Part of a small language model's weights.
Size: 12 layers, width 256, 8 heads of 32, MLP 576 SwiGLU, vocabulary 8192, 12.6M parameters.
MLP neurons of a small language model. Each row is named by its layer, matrix (down: output weights) and neuron, and shows model dimensions 80-175. Each number is 128 + 24 x the weight over its row's rms, rounded and kept within 0 to 255. A neuron's up and down rows have the sign that makes its largest values positive.
After each neuron's rows, "fires before" lists the tokens most often just after its 100 highest values on Wikipedia text that the model never trained on.

L8.down435 [ 83 126 105 125 170 139 170 121 147 168 128 125 137 154 189 127 101 142 134  78  68 112 109 109 148 125 145  96 126 113  95 145 117 130 106 139 134 134 185 114 139 113 126  90 149 161 100  99 153 134 170 172 125 121 128 102  99 127 119 102 125 109 119 133 134 156 124 135 148 130 144 123 130 158 166 117 137 121 126 121 153 140 112 136 122 172 129 180 112 105 111 148 132  94 115 151]
fires before: " by", " as", " in", " to", " on"

L9.down205 [101 117 116  91 112  87  56 157 120 180 136 134 162 138 150 155 134 138 148 141 149 130 112 136 154 148 132 150  78 122 153 116  95 100 149 191 113 163 133 142 128 164 155 150 100 137 150 111 125 117 175 154 116 103 118 132 134  82 162 175 128 132 151 117 113 137 120 103 130 102 158 134 127  97 141 127 142 136 120 125 158 101 118 139 100  96 116 117 112 157 181  81 119 103 111 101]
fires before: ".", " |", "%"

L9.down192 [133 108 117 152 105  99 118 101 169  98  88 134 172 143 108 130 156  93 126 143 113 125 114 118 169 140  80 110 140 109 127 136 116 111  92 122 186 159 119 118 146 124 137 142 154  94 107 110  84 135 139 125  96 138 161  85 108 121 112 131 137 186 125 106 150 135 108 136  87 125 151 147 146 107 152 112 141 170 143 112 129 147  98 122 163 144 135  51 142 101 117 148  96 144  89 139]
fires before: "-", "ge"

L9.down73 [ 88 111  96  91 154 126 132 123 124 125 118 148 166 117 177 129 109 161 156 129 172 104 142 122 125 152 100 125 123 116  85 138 153 125 162 149 167 114 119 140 116 136 138 110 110 135 115  93 131 132 118 124  86 102 147 225 111 131 130 175  87 154 100 159 137 140 121 115  94 105 142 128 142 122 101 148 103 132 149 128 120 111 149 158 116 135 125 150 134 137 126  97  37  84 131  53]
fires before: " (", " 0", " 3", "%", " |", ")"

L9.down224 [158 129 145 149 139 165 140 120 138 121 120 146 145 154 149 130 125 124 130 148 105  98 166 109 174 102 147 145 111 124 146 111 137 127 125 123  87 119 116 118 141 111 101 109 122 152 167 133 119 115 154 111 147  74 136  95 123 111 137 133  87 108 121 110 166 141 132 129 155 132 208 109 134 144  85 125 126 152 176 134 160 133 108  79  83 125 116 150 108 111 111 156 113 160  94 172]
fires before: " |", "%", "  ", " —", "\n\n"

L6.down341 [119 151  89  91 108  78 133 143 147 125 145 153 100 138 124 150 142  95  84 122 114 145  74 188 152 107 116 102 130 118 153 144 131 118 113 129 155 127 102  95 124 134  94 135 130 141 145 132 166 114 115 136 171 132 103 146  86 120 113 127 173 145 139 132 130 137  80 136 125 131 164 104 119 122 163 134  94 116 180 167 154 166 126 108 134 123 135  99 172  77 126 133 124 114 165 108]
fires before: " (", "%", ")", " |"

L9.down324 [100 141 115 138 128 111  99 136 136  90  63 128 109 172 130 146 160 163  82 109 126 160 137  85 136 130 140 132 123  66  80 154 125  85 116 142 125 169 154 120 144  97 150 141 168  95 107 132 133 129 127 102 151 175 183 121 152 112 111 140 127  70 151  97 132 109 120  99 141 125 123 107 110  95 100 132 122 114 136 126 147 136 135 140 122 133 109 156 128  93 163 147  92 121 129 130]
fires before: "|", " Votes"

L8.down140 [120 113 156 149 148 150 146 159 112 119  96 119 175 108 180 120 131 121 102 112 111 156 139  92 173 137 115 119  71 138 110 132 128 103 123 140 135 104 167 113 168 134 102 136 135 164 135 136 135 103 139 144 132 115  96 129 119 125 142 124 166 145 134 130 139 126 136 103 163 123 145 112 108 130 146 138 142 139 144  72 143 144 148 120 141 165  96 105 114 140 145 103 123  80 128 120]
fires before: " to", " that", " on", " a", " in"

L2.down536 [124 129 118 115  80 144 118 134 132 161 150  81 109 121  89 151 111 165  98  95 139 114 139 167 137 152 109 132 172  81 129 125 107 132 127 121 163 135  95 119 156 144 128 116 136 106 145 153 138 132 156 149 116 112 112  48 105 119 141 114 117 153  80 152 134 139 161 131 118 132  57 145 154 153 149 168 114 146 152 132 109 100 141 115 160 134 119 127 162 131 126 106 113 103 113 132]
fires before: "=", "-", "|"

L2.down454 [159 104 157 111 129  83  92 136 132 137 170 103 170  99 126 123 103 112 171 128 138 108  97 160 115  93 136 102 110 167  66 129 154 174 141 168 109 159 104 118 121 149 131 113 137 114 110 128 122  69 111 146 132 146 120 134 119 169 104 141 137 157 142 137 172 130 144  94 141 107 117 137 130  87 126 111  99 122 139 116 122 116 128 165 149 134 109 139 104  95 140 155 138 133 137  85]
fires before: " |", "″", "–"

L3.down69 [100 136 150 163  75 126 122 124 134 184 131 128 124 134 116 132 116 121 145  96 109 121 139 124 121 130 156  81 183  90 132 148 120 134 123 124 119 129 114 144 149 102 132 143 106 129 118 114 140 116 134  90 163 159 114 166 110 137 157 150  87 127 104 136 159 109 154 126 141 137 148  94 151 109 115 101 134 116 144 113 121  93 102 138  83 131 122 139 106 114 128 145 156 170 119 122]
fires before: "=", ",", " of"

L8.down153 [128 148 112 104 126 108 116 126  89 116 126 145 125  97 133 100 175 108 126 118 132 115 133 166 159  96 125 100 116 135 136  74 109 132 163 179 144 119 137 128 143 128 116 146  89 139 120 158 128 115 162 147 141  95 137 255 140 112 110 157 166 113 159 109 143 129 140 116 167  93 108  83 163 107 130 135 142 119 106 124 156 110 149  97 124 168 160 115 139 136 113 123 121 158 155 102]
fires before: "\n\n", " He", "."

L2.down168 [118 109 173 129 167 171 107 142 156 156 142 160 113  88 109 135 128 125 123 125 136 121 127 128 131 158 132  93 120 156 144 139 153 128  99 112 157 137 141 129 113 136 138  95 137 106 115 137 102 102 120 130 188 106 125 140 155 122  49 144 129 164 169 148 149 111 133 125 161 102 140 142 125 129 149 136 124 109 131 149 130 106 149 125  94 104 138 113 104 123  85 120 161  97 132 101]
fires before: " of", " as", ",", " in"

L6.down171 [149 165 111 129 141 119 116 139 133 116 114 136 125 144 121 137 141 126 154  88 115 115 131 157 138 158 100 107 186 173 127 123 114 105  91  90 126 159 132 129 114 114 136 108 103 153 139 110  92 122 141 157 111 125 146 153 120 113 106 120 141  73 129 111  92 152 110 108 133 129 148 142 110 157 103 129 137 124  86 107 127 121 141 186 104 152 133 153 151 146 145  95 149 111 144 123]
fires before: "=", "ites", " the"

L6.down58 [160 121 147 146 131  84 145 136 173 109 110 152 135 134 143 118 150 136 151 146 101 134 104 103 107 116 159 132 128 122 102  85 110 123  79 145 112 126 163 135 105 112 172 103 144 109 127 147 140 151 127 124 116 131 135 190 157 164 157 139 193 119 133 131 126 142 153 120 111 136 113 135 135 177 110  98 128 154 161 140 112 128 130 114 120  88 132 117 136 115  98 160  98  98 146 104]
fires before: "-", "|", ".", " in", ",", "°"

L6.down43 [151 147 104 122 176 170 128 156 181 126 114 130 116  97 118 162  85 135 159  85 107 161 150  99 118 141 130  92 163 124 126 142 140 104 126 124 131 155 163 146  99 133 137 120 124 138 122 110 136 108 102 126 119  81 165 161 141  96 104  91 113 113  92 140 148 138 144 166 132 183 132 142 121  98 107 172 118 110 189 132 138  98 107 105 126 135 113 134 105  99 178  78 134 144 121  80]
fires before: "="

L6.down562 [130 153 141 128 124 108  95 137 108 113 111  91 138 177  85 105 109  91 122 137 125 119 157 114  97  71 129 132  92  92 112  70 109 113 125 143 175 136 121 167 121 108 103 145 149 131 147 151 104 153 133 133 103  86 151 216 114 111  84 141 125 138 138 118 128 100 147  74 102 131 138 149 136 117 138 145 173 143 131 111 130 138 120 129 154 121  81 160 129 138 146 128 115 144 157 142]
fires before: "ed", "d", "s", "ion", "ment", "ing"

L9.down189 [163 136 135 127 113 178  73  65 162 108 174 113 128 133 111 112 108 165 115 143  73 162 147 136 151 124 113 129 127 134 148 128  94 104 141 137 127 162 106 141  99 161 157 137 116 153 132 136 179 132 121 106 133 158 134 138 129 117  93 127 148  83 116 101  91 130 106 130  81 144 111 145 106 147 180 155 150 136 144 156 158 123 129 141 119 138 157 110 208 164 107 102 149 121 119 109]
fires before: " of", " in", ",", " at", "."

L6.down462 [134 146 135 100 121 143  68 136 120 162 118 100 154 111 128 142 139 171 118 135 113 137 165 121 107 115  89 153  79 125 107 123 158 142 120 142 150 108 165 143 122  61 115 151 123 128 139 159  93 123 145 157 181 117 132 180 133 156 143 144 109 130 122 129 133 142 111 138 148 113 127 111  73 140 138  98 141 139 129 118 105 133 124 149 134 147 108  84 127 141 101 115 177 110 111  75]
fires before: " of", ",", " to"

L6.down185 [111 112  82 110 153 151 160 154 120 150 116 149 124  85 127 176 108 117 152 159 135 111 118 144 167  72  92 112  97 135 115 116 130 119 131 162  97 122 129 173 121  89 167 150 149 152 105 115 126 147  89 124 150 106 126 209 144 160 134 129 140 127 148 135 118 138 103 149 131 130 111 116 113 141 121 102 131 149  76 160  92 114 123  80 138 139 125 156 161 144 169 153 100 118 138 124]
fires before: "-", "|", " the"

L6.down195 [124 109 146 134 116  94 140 146 123 119  98 170 122 105 142  97 150 153 117 102  85  76 122 156 127  96  73 101 127 116  99 150 148 104 124  91 134 175 110 101 127 132 145 136 150 102 113  80 112 123 133 160 137 135 184 194 135 119  90  82 104  97 128 174 127 132 144 138 112 122 134 140 115 126 153 113 130 127 109 103 110 123 148 119 153 150 148 127 149  92 181  66 100 137 121  79]
fires before: "|", "-", " |"

L2.down175 [ 89 105  94 105 133 143 166 118 139 185 163 142 127 155 145 159 112 159 106 183 132 113 114 135 110 124 128 143 145 173 110 150 127 124 108 126 109  85 167  95 118 153 148 145  95 146 126 135  63  91 142 135 104 125 178 150 136 119 132 140 134 119 104 100  93 133 176 107 147 148 163 166 114 106 138 138 126 102 167 152 118 100 166  74 154  97 123 140 118 140 146 126 105 104 158 161]
fires before: "\n", " 0", " 1", " 4", " 2", "%"

L9.down69 [151 136 117  97 153 177  77 129 104 162  84  73 143 128 105 119 158 143  99 145 125 162 131 142 140 134 135  90 143 146  80  99 147 116  89 164 120 137 125 162 116 130 105 134 112  83 137 110 167 124 153 126 138 138 127 137 168 149 105 111  99 104 101 147 117 137 133 100 108 132 108 101 102 113 139 166 132  74 133 107 108 120  96 128 122 115 105 111 119 112 175 118 108 122 137 128]
fires before: "|"

L6.down472 [134 121 141 144 111 182 137 130 118 136 146 154 131 140  72 103  95 125 149 169 124 115 128 108 108  63 132  90 142 162 128 116 135 162 138 114 143 115 102 139 134 170 114  94 119 129  72 137 115 136 117  94 131 123 116 234 141 111 149 103 122 158 111 138 122 165 108  96 147 142 109 102 112 104 126  97 148 183 157 101 127 140 122 135 125 126 112 100 126 134 153 143 154 110 122 105]
fires before: " |", "-", " Aj"

L8.down298 [155 151 148 123  89 114 147 142  85 146  89 133 146 124 118 149 146  89 136 129 114 136 115 128 104 122  59 127 123 130 186  71 116 137 115 133 166 137 144 142 100 110 113 100 164 143 161 167 116 145 125 132  94 176 152 166 131 123  86 145 135 119 185 141 113 136 119 113 127  97 100 140  88  97 139 144 153 143 109 104 112  80 134 130 133 118 126 148  90 105  99 139 130 107 157 107]
fires before: "=", "\n", "\n\n"

L8.down266 [ 86 155 143 133 146 150 132 117 148 190 150 150 154 135  93 117 154 140  88 119 120  97  90 153  91 131  99 105 212 168 110  96 114 115 162 149 142 137 115 162 163 116 112 132 100 117  98 113 131  92 143 149 136 104 114 216 143  91 128 112 115 108 110 165 167 164 166  83 105  64 111 115 127 140 130 167 117 120 121 137 158 107 125  99 144  99 118 139 115 121 114 125 123 131 124 128]
fires before: "\n\n", " She", " The", " In", " After"

L9.down272 [125 111 119 113 153 117  99 129 111 143 110 104 126 144 154  99 102 102 136 116 126  99 141 104 117 129  53 141 112  80 111 150 171 128 154 133 140 131 154 165 154 157 139 159 134 153 131  94 123 126 136 113 122 133 128 188 108 125 113 103 168 112 101 113 133 133  88 129 117 106 146  87 140 101 111 108 122 147 142 130 112  79 120 141 141  81 144 132 117 111 170  83 154 116 153 130]
fires before: ":", "|", " |", "s"

L9.down561 [152 120 106  92 123 219 118 151 110 150 102 129 105 134 107  93 146 108 116 126 151  88 140 143 134 125 128 110 111 136 100 115 116 133 158 118 137 110 125 139  99 136 143 157 133  75  79 125  94 140 121  81 165 125 116 175 126 170 119 144 154 139 161  88 124  91 137 119 137 131 136 136 126  99 156 172 133 164  87 146 141 142 166 125 115 126  94 141 123  93 136 110 148 116  98 177]
fires before: "|", "-", ")", "\n", "/"

L9.down318 [157 106 145 114  94 152 139 133  80 141 128  95 130 137 145 143 126 142 127 147 153 106  91 117 177 117 114 141 104 143 115 153 150  86 118 169 109 138 123 145 136 126 138 118  87  96 126 169 128 123 104 147 119 127 124 196  97 125 114 119 199 128  87 123 103 116 174 136  82 106 137 116 116  92 131 133 104 125 121 136 119 134  91 140  99 122  76 117 104 174 113 112 119 114 161 155]
fires before: "|", "-"

L6.down417 [111 140  71 140 175  98 104 157 142  81 125 156 115 147 130 165  97 117 133  92 112 114 114 176 139 113  57 121 143 114 157 124 118  79 124  73 138 133 150 121  94 126 126 128 144  91 170 108 159 165 118 145 146 104 136 144 134  96 130 125 147 128 115 136 121  85 167 120 122 157 134 144 150 113 155 134 152 135 123 136 146 157 129 104 107 116 147 157 113 127 107 142 170 148 143 113]
fires before: " |", "t", "%", ":"

L6.down87 [144 155 118  93 152 129 130 125 114 120 188 119 104 102 106 119 151 145 142 141 142  87 133 120 131  99 117 140 149 153 116 111 143 173 165  94 130 120 110  95 102 141 142 133 182  65 147 136 154 148 116 119 168 159 122 201 138 146 136 123 140 115 127 144 115 126  95 126 113 128 111  90 147 101 119 129 113 136 121 146 163 117  99  84 115 179 111 135 140 123 164 164 117 120 165 150]
fires before: "on", "ti", "ons", "se", "ve", "te"

L8.down236 [148 119 128 164 116 141 142 108  87 135  90 131 143 100 119 104  82 104 177 177 107 122 152 137 107 105 119 119 144 157 121 106 176  99 162 111 115 110 143 193 136  89 157 173 142 145 122 111 117  96 125 118 126 133 127 208  93 135 127 118 126 131 154 130 133  98 148 139 168 116 142 175 120  96 171 126 119 100 132 123 135 105 145 167  85 108 144 115 127  85 128 132 104 121 149 125]
fires before: "-", "|"

L9.down295 [101 141 143 147 105 101 111 134  93 115  96 120 118 139 105  88 122 144 161 101  81 160 120 159 134 103 153 114 162 115 136 102 117 151 147 116 153 130 162 125 174 136 151 162 121 135 130 115  93  81 148 121 110 150 133 166  92 136 143 139 100  72 155 113 179 166 133 129 154 117 112 159 155  85 142 101 109 135 154  91 111 153 123 114 150 150 149 107 127 107 167 143  98 124 117 175]
fires before: "s"

L8.down430 [162 168  96 122 116 158 152 106 121 140 146  88 153 136  90 155 148 101 123 135 119 111 128 120 135 143  67 111 117  95 111 123 101 103 164 114 118 148 107 126 100 115  69 106 138 126 171 135 123 145  66 105 133 108  97 216  71 131 125 137 150 145 108 127 114 127 115 169 117 129 158 137  84 126 150 100 124 150 148 152 165 164 145 130 153 150 111 113  75 161 146 139 114 125  98 156]
fires before: "-", "\n"

L8.down174 [141  91 122 123 149 143 106 165 129 114 123 158 145 102 129 100 150 120 155 102 122 114 122  94 145 148  82  80  90 132 141 134  91  88 154 145 154 130 137 134  81 144 128 129 130 122 180  89 129 115 133 111 148 112  62 126 108 151 132 140 170  95 113 118 131 104 118 158 123  80 131  84 129  84 151 165 136 185 130 152 200 139 144 102 125 174 130  64  97 127 148 136 142  96 109 154]
fires before: "-", " the"

L6.down420 [ 92 171  92 101 128  80 146 164  95 144 135 124  78 110 102 173 138 141 176 104 113 103 125 202 106 159 127 128  91 119 176 165  84 105 144 149 100  98 139 132 150 125 159 134 142 165 149 121 131 167  97 137 100 123 172 149 161 153 107 152 165 123 141 146 171 152 140 145 152 143  76 128  82 128 114 152 177 174 115  96 142 133 156 159 136 145 139 121 140 142 139 118 134  88 138 107]
fires before: " the"

L9.down156 [124 139 123 160 127 127 126 106 116 115 128 148 109 132 150 109 150 138 157 120 102 137 108 132 124 110 149 102 151 142  87 111  85  82 149 126 151 140  57 135 150 152 107 157 142  67 137 145 111 126 108 110 135 151 131 202 130 128 149 135 124  91 143 143 112 113 136 137 148 126 102  92  83 127 100 117 133 119 160 108 166 114 136 139 120 121  94 148 182 114 108 117 150 129 148  98]
fires before: " |", ";"

L9.down483 [144 151  88 150  96 133  89 146 116 162 110 100 152  95 110 112  93 131 150 163 136 121 158  93 157 161 121 151  76 149 110 123 108  96 107 139 133 144 135 149 154 142 120  99 117 142 139 144 134 111 128 142 163 136 155 120 114 127 162 140 172  61  96 111 129 127 116 146 121 108 142 147 112 133 156 144 129 133 138 129  93 148 126 110 129  86  80 146 138 135 173 113 160  61 120  84]
fires before: ".", ":"

L9.down234 [125 133 116 108 144 189 132 144 106 133 116 133 135 149 157 130 140 135 114  80 148 133 140 175 131 113 132 135 155 133  97  68 116 119 135 134 139 147  88 165 136 129 131 117 117  80  90 147  63 151 167 150  91 118  97 238 121  88 135 110 128 111  77 120 114 141  96 105 157 103 125 123 117 109 146 154  91 153 129 139 183 154 140  92 113 153 117 140 185 125 106 111  74 156 146 134]
fires before: "\n\n", " The", " He", " In", " It"

L8.down132 [151 131 123 138 151 162 140 108 161  66 100 131 116 130 107 104 132 129 117 115 150 115 140 145  83 165 126 122 125 104 182 135  87 135 110 175 142  98 156 170  85 121  95  79 155  59 122 142 104  89 121 130  89 121 106 181 120 106 142 141 133 132 110  95 105 130  82 104 167 124 142 122 143 128 124 130  68 190 107 140 151 127 142 133 161 140 130 150 146 127 121 124 152  96 120 143]
fires before: "-", "burg", "orm"

L2.down227 [145 120 156 145 139 179 113 104 157 114 121 154 142 139 122 141 114 125 172 150  99 137  90 117 101 104 142 148 145 119 139 145 143  85 150  95 149 119  90 123 130 115 169  97 159 175  88 132 172 102 127 134 118 123 143 255 119 140 138 156 137 157 128 155  99 119 137 169 173 103 128 126 143 135 125 124 133 146 108 133 106 143 109 116 118 109 129 111 126 138 111 100 143 147 138 161]
fires before: "-", " -"

L8.down386 [106 127 135 119 148  88 106 164 160  95 149 130 123 164 184 131 132 128 117 105 125 147 117 125 139 154 119 139 131 129  96 125 117 121  92 143 142 118 154 131  89 102 106 170 138 125 128 111 113 142 123 124  99  80 129  56 103 140 139 155 139 107 158 121 128 151 143 123 130 105 142 173 135 158 151 173 111 136 102 128 148  95  78 101 146 124 140 118 142 121 118 100 120 147 144 134]
fires before: "-", "|"

L9.down164 [114 193 142 119 124 175 107 101 118 136 140 131 169 172 146 153 117  93 141 127  80 105 133 159 150 133 133  84 134 143 151 128 123 142 103 162 113 136 111 144 130 180  95 116  97 147 121 152 122 121  87 146 182 170 175 150 150 112 108 157 117  81 119 164  94  75 111 147  99 135  84 124  97 120 130 105 122 113 148 125 132 140 106 165 112 147  96 109 127 156 114 134 103 127 126  93]
fires before: " |", " of", " for", " in", "s", "."

L2.down186 [108 126 143 102 109 117 148 134 148 129 100 117 135 145 119 137 157 121 123 133 133 135 114 125 147 112 123 146 138 133 144 102 134 107 137 107 131 130 135 121 118 163 112 143 141 110 122 126 206 111  96 128 157 152 108 255 100 124 140 149 126 136 127 130 134 110 120 140 126 106 104 124 131 145 128 110 110 146 128 117 130 123 127 138 120 158 155 172 131 146 120 137 132 114 137 109]
fires before: "|", "-"

L2.down434 [151 145 132 139 131 116 134 169 138 143 140 135 138  96 106 120  92 122 108 127 103 113 111 129 138 143 132 145  81 149 139 136 138 122 124 143 139 149  74 152  91 166 148 126 131 121 130 120  89 148 163 100 118 120 131 135 106 170  81 104  98 161 104 143 142 126 147 124 109 132 171 107 139 157 152 126  89 125 138 158 112 165  95 116 103 119 126 168 106 128 117 175 177 186  75 120]
fires before: " |", ")", "°", " ("

L9.down59 [162 178 132 107 169 116 153  92  77  93 117 177 122 141 135 151 155 146 125 122 124 112  73 155 105 109 149 120 112 123 110 125 125 178 137 137 182 110  82 130 129 116 138  92 143 137 133 145 155 142 144 102  90 106 115 177 133 139 115 126 176 117 125 123 110 107  87 102 145 146  90  92 140 138  95 116 104  88 183 160 137 125 112 191 119  75 143 112 119 140 122 173 123  88 141 125]
fires before: "|", "-", "\n"

L8.down176 [ 89 120 153 121 165 168 112 121 126 153 102 101 148 136 131 108 118 117 122 141 124 120 111 158 131  97 144 126 175 122 105 140 108 122 140 162 124 109  97 155 113 144 117 135 103 116 121 128 178 134 104 136 161 115 125 255 143 135 153 174 145 122 106 113 114 140 148 160 163 106 106 113 169 141 120 123 128 136 138 127 117 105 132 140 122 106 134 110 132 134  81 152 104 165 137 135]
fires before: "=", "The", "In", "A"

L9.down525 [105 103 126 138 123  47 142 143 127 150 132 134 115 126 135 127 126  99 139 167 143 132 125 118 121 168 171 106 141 150 132  84 127 133 108 111 161 128 144  94 128 113 108 112 153  97 118 133 110 130 144 171 107 131 137 233  99 133 152 104  87 148 142 109 140 123 138 127 123 146 129 143 105 122 146 143 124 121 103 129 169 135 106 105 149 127 137 122 153 164 112 108 163 142 111 113]
fires before: "|", "-", " |", ";"

L3.down470 [101 144  91 149 106 142 138  95 158 110 165 128 140 135 133 101 117 124 129  95 144 130  98 146 100 128 129 115 129  97 173 117 110 137  80 144 127 105 141 136 124 120 110 121 146 134 152 137 108 110  96 108 131 145 100 132 156 116 156  42 124 131 138 130 144 141 146 127 127 135 181 107 157 151 129 151 130 154 122 102  88 133 138 125 102 127 162 222 126 116 149 142 128 142 130 119]
fires before: " |", ":"

L6.down429 [112 136 155 124 100 154 111 112 117  83 151 158 114 155 157 168 135 132 135 119 141 118 126 154 117 173 109 132 110 130 114 152 127  69 133 175 160 150 117 119 151 152 130 122 130 157 136 142 166 123 135 150 136 130 125 219 127 118  89 165 142 110  92 134 115  90  99  87 161  95 123  91 156 129 131  80 132  55 150 132 116 115 111 121 177 145 118 131 133 144 107 145 139 134 134 117]
fires before: "=", "l", " of", " =", "ti"

L8.down535 [ 84 155 131 122 127 145 125 148 106 133 124 107 142 103 121 116 120 126 138 124 124 130 131 143 128 127 147 122 129 100 141 150 126 106 127 117 123  98 104  80  94 114 128 151 127 128 107 128 125 131 128  99 106 133 111 255 123 153 130 128 111 126 127 116 129 141 175 107 124 116 130 116 115 147 136 135 108 110 143 126 130 130 106 104 166 127 139 127 148 121 132 116 110  98 129 117]
fires before: "="

L8.down216 [149 159  94  84 170 123 109 148 111 117 146  96 103 107 129 105  69 125 134 147 106 118  81 133 148  99 148  88 139  90 111 116  78 147 134 123 163 102 128 117 124 134 137 117 121 106 192 162 111 122 112 126  96 139 130 114 114 150 153 121 116 148 109 124 133  95 181 124 149 140 162 142 136 102 101 132 120 146 149 115 108 138 148 119 138  89 129 131 117 100 131 140 121 148  95 136]
fires before: "-"

L9.down432 [130 102 132  93 123 102 135 103 115 103 158 116 132 136 165 131 162 146 109 110 151 116  83 137 124  98 121 169 129 148 136 118 156  94 142 142 108 147 120 108 113 115 118 169 119 151 167  92 156 121 164 121 100 106  92   0 139 125 125 135 179  89 147 141 109 111 128 143 118 155 152 134  81 133 161 112 134 119 183 125 155 132 138 140 114 117 111 122 137 138 120 115 142 118 172 106]
fires before: "-"

L9.down574 [182 151 111 131 135 120 110 178 161  85 151 129 129 117 112 129 111 147 161  92  93 125 120  94  91 107 118 163 129 114 138 136 125 114 133 172  99 158 122 106 111 112 148 138 121  97 150 124  97 171 127 134 102 109 142 118 112 129 106  91 149 117 108  97 143 119  96 149 104  67 121 119 138  80 125 136 112 136 141 165 108 104 121 133 126 142  94  80 149 114 184 110 159 139 143 130]
fires before: "–", " season", "-", ",", " final"

L6.down334 [165 110 131 143 104 134  91 102 123  95 163 155 150 121 158  90 175  90 111 136 151  97 112 158 141 155 113 121  83 130 114 102 137 119 176 129 116 147 129 134 133 136 139  99 101 129 177 102 135 124  88 150 133 159 151  72 103 100  76 151 120 114 105 158 151 128 108 116 130 102 125  94 134 125 172 117 127 121  84 107 115 104 153 127 122 142 113 146 151 137 107  71 145 157 122 130]
fires before: " of", ",", ".", " in"

L8.down542 [149 102 133  92 111 128 100 136  94 122 148 117 124 152 144  94 117 129 151 126 159 105 111  83 136  97 167 129 135 127  94 179 120 143 119 113 130 145  90 125 101  97 131 132  89 125 141 154  70 122 143  91 140 104 186  59 129 169 141 149 173 162 123  99 172 116 157 150 138 117 128 133 118 128 116 129 159 130 152 144 114 106 164 111 160 134 116 104 153  75 130 106 124 149 102 104]
fires before: "-", " the", " a"

L9.down447 [152 152 142 125 102 191 149 125 112 124 141 118 132  75 155 125 184 152 140 100 133 156 155 125 137 130 131 139  97 152 149 106 140 131 132 119 124 112 142 148 102 132 142 113 117 123 159 116 145 137 176 117 115 106  94 134 108 107  89 126 155 138  81 110 125 136  96 112 144 107 107 161 108 132 119 168 140 109 182 114 108 133  98 129 114  73  99 138 167 143 121 141 144 136 125 140]
fires before: "  ", " R"

L9.down565 [126 124 147 133 120 161 126 164 127 116 143 147 129 100 161 128  93 109  92 124 134 121  94 123 127 111 137  98 145 134 126 124 156 126 137  98 119 152 164 105 115 125 144 111 161  79 124 125 113 197  95 154 166 138 119 165 146 110 133  98 109 136  96 134 127 129 131 133 120 133 121 117 158 115 121 164 132 213 143 177  63 156 136 137 158 152  86 137 167 134 111 117 160 117 110 142]
fires before: " of", " to", " that", " in"

L9.down410 [118 121 108 149 141 146 111 120  99 111 152 130 141 125  91 108 194  67 152 134 114 155 192 119 141 107 137 131  87 171 144 131 168 125 106 152  91 118 132 140 181  99 114 128 101  93 132 169 113 121 112 108 148 103 136 125 153 113 167 177 144 101 113 117 150 117 140 109 135  72 142 148  81 127 127 140 162 132 166 130 100 141  78 137 143 128 125 130 139 123 155 100 162 105 114 135]
fires before: "s"